Part of a small language model's weights: tied embeddings.
MLP neurons of a small language model. Each row is named by its layer, matrix (up: input weights) and neuron, and shows model dimensions 32-159. Each number is 128 + 32 x the weight over its row's rms, rounded and kept within 0 to 255.
Before each neuron's rows, "fires in" lists the words (lower case) most often at its 100 highest values on Wikipedia text that the model never trained on; "fires after" lists the tokens most often just before its 100 highest values on Wikipedia text that the model never trained on.

fires in: "the", "this", "film", "school"
fires after: ".", " The", "es.", "The", " This", "s."
L5.up352 [135 134 110  94  85  81  75 139 200  88 177 121 127 152  83  64 126 126 111 144 118  98  72 136 128 166 156 142 136 179 139 102 150 191  94  98 135 104 143  83  93 102 158 131 124  99  98 167 101 117  87 166 113  90 116 190 159 133  70 156 141 119 132 126 170 115 170 168 105 151 111 139  99 152 162 148 152 151  99 165 126 139 103 113 178 194 148 153  87 143 140 103 153 128 154 116 168  40  78 159 137 116 164 130 118 140 182 128 176 150 146 127 137 140 154 102 165  63 143 138 122 140 137 127  87 121 110 153]

fires in: "the", "a", "one", "its"
fires after: " and", " as"
L9.up703 [ 65 145 118  77 156 154 108 183  96 129  57 158 119 101 173 156 116 134 124  84 153 130 106 102 160  67 165 161 107 132 121  99 128 104 105 101 132  81 162  95 223 124 145 129  93 128 129  85 118 166 121  91 119 182 163  74 126 116 157 213 100 165 135  76 131 149 108 144 158 136 122 163 160  97 192 160 141 102 108 159 197 169 166 108 162 180 177 126 110 111 164  96 151  92 145 130 125 138 144 128 139  91 130 189 104 130  93 118 100 104 136  89  96 151 172 140  97 176 103 130 104 118  81 135  33 187 130 143]

fires in: "1", "0", "esp", "1st", "fourth"
fires after: " |", " -", " the", " a"
L2.up413 [135  78 118 147 127 143 191 137 193  92 149 173 135 102 109 131 125 110  77 193 122  83 132 131 113 115 136 158  67 117 164 119 129 150 128 155  96 137 142 125  78 130 133 128  37  90 114 127  87  89 114 117 140 151 120  99 173 111 148  75  85 152  52 110 145 166 152 112 167 145  90 136  88 168  92 133 123 135 200 162 143 145  75 116 130 198 124 174 183 118 125 133 141 139  69  40 111 138 108 106 166 112 133 208 156 192 136 117 122  98 126 144 136 142 121 145 115 162 126 105 189  86 142 140 143 143 129  94]

fires in: "in"
fires after: "\n", ".", "s."
L2.up225 [109  93 106 184 173 140 199 140 123  94 133 131 122 107 120 156 160 118 102 127 139 125 126  93 152 167 161 120 106 136 113 115 110 119 118 122 150 156 113  93  75 156 211 162 139  91 132 178 152  85  85 177 146 157 126 148 112 130 126  97 147 178 156 103 119 154 129 127 128 135 157  90 149 166 102 194 120 170  86 156 123  54 161 144 144 154  59 139 139 133 141 131 141 136 100 135 119  83 176  83 123 109  96 128  59  42 177 117  82 144 140 173 168  70 162 103 120  97 124 137 157 148 149 140 172 148 173 133]

fires in: "been", "be", "remain"
fires after: " has", " to", " have", " had", " can", " also"
L2.up696 [139 105 132 136 132 157  91 114 137 148 161 119 129 225  99 129 116 102 114 113 101 119 143  66 131 104 162 104  91  82 200 173  82 126  75 103  91 134 136 155 119 117 130 165 143 115 147  65  88 122  97  44 102 137 150 108 194  90 135 132 152 135 166  66  77  84 181 196 142 100 146 139 119 102 143 153  65 119  93 141 153 130 101  98 134 101 110 157 129 151 159 110 162 177 129 105 200 120 135 154 127  84 156 127 116  91 103 113 103 177 144 156 202 121 114 173 170  96  91 116 119 151 116 171  74 159  94 101]

fires in: "he", "a", "is", "i", "an", "we"
fires after: "\n", " \"", "—", ".", " ("
L9.up431 [ 89 136  95 133 174 130 116  70 152 135 104 138 116 179  95  63 126 212 170 162 111 146 103 140 111  45 118 129 127 129 122 130 180 106 100  97 200 125  76 131 131  95 132 120 178 175 169 209 123 124 152 116 149 115 134 136 154 102 200 140 107 140 103  99 161 116 148 103 123 127 118 113 111 169 194 128 131 128  83 164 118 152 100 172  99 119  84 173 136 116 180 100 155 209  86 167 152  44 158 171 146  88  81 174 173 119 132 213 119 187 113  97 130 151  86 123 108  84 142 162 136 155 130 106 132 105 111 125]

fires in: "1", "0"
fires after: " |", "|"
L3.up560 [ 91 150 168 140 128 134 139  85 195 147 170 139  86 128 174 167 141 135 120  80 128 131 197 164  91  96 165 162 133  88 131 131 195 104 149 108 140 147 160 114 143 145 169 122  84 104  97 129 117 135  93 158 160 112 169 101  66 149 131 151  62 149  65  93 133 148 121 110 134 169  93 112 148 151  70 138 129 106 114 138 143 116  83 118 188 133 118 101 108 127 153 100 115 157  59 144 147 101 174 208 170 128 176 191 101 142 122 156 108 122 166 136  98 123  85 144 158 153 132  92 137 146 155 133 126 110 200 166]

fires in: "in"
fires after: "\n", "."
L12.up393 [137  91 144 109 101 134 129  49 154 148 136  78 150  85 180  69 136 167  99 128 103  94  99 158  81 145 162 142 168 151 204  96 128 128 131 153 147 127 117 134 135  81 169 108 139 115 107 212 140 157 106 114 155 111 181  63  98 121 144 123 138  84 111 126 169  74  76 162  57 121 125 169 113 120 132 142 108  72  87  98 145 123 179 137 100 150 123 126  98 169 103 126 133 100 127 105 140 164 126 207  79 118 141 187 131 105 135 155 139  99 156 164 157  94 101  73 113  79  93 154  74 176 109 107 113 109 125 137]

fires in: "also", "his", "later", "the", "then", "subsequently"
fires after: " and", " He", " in", " the", " In"
L6.up531 [168 154 157 121 155 141 160 136 164 116 133 133 120 158 104 120 119  88 181  89  98 113  93 111 103  78 171 103 109  84 136  74 163 125 110 121 131 155 173 111 161 162 136 101 173 156 131  70  44 123 100 134 214 143 129 160 125 105 112 136  78 130 149 135 117 108 156 171 139 178 165 144 126 101  87 146 152  81  84 139 205  63 166 105 136 142  69 166  92 103 151 135 105 102 153 149 144 134 125 185 150 138 123 100 149 166 146  98  76 116 179 132 118 193 218 148 191 114 165 147 126 184 206  61 102 163 138 157]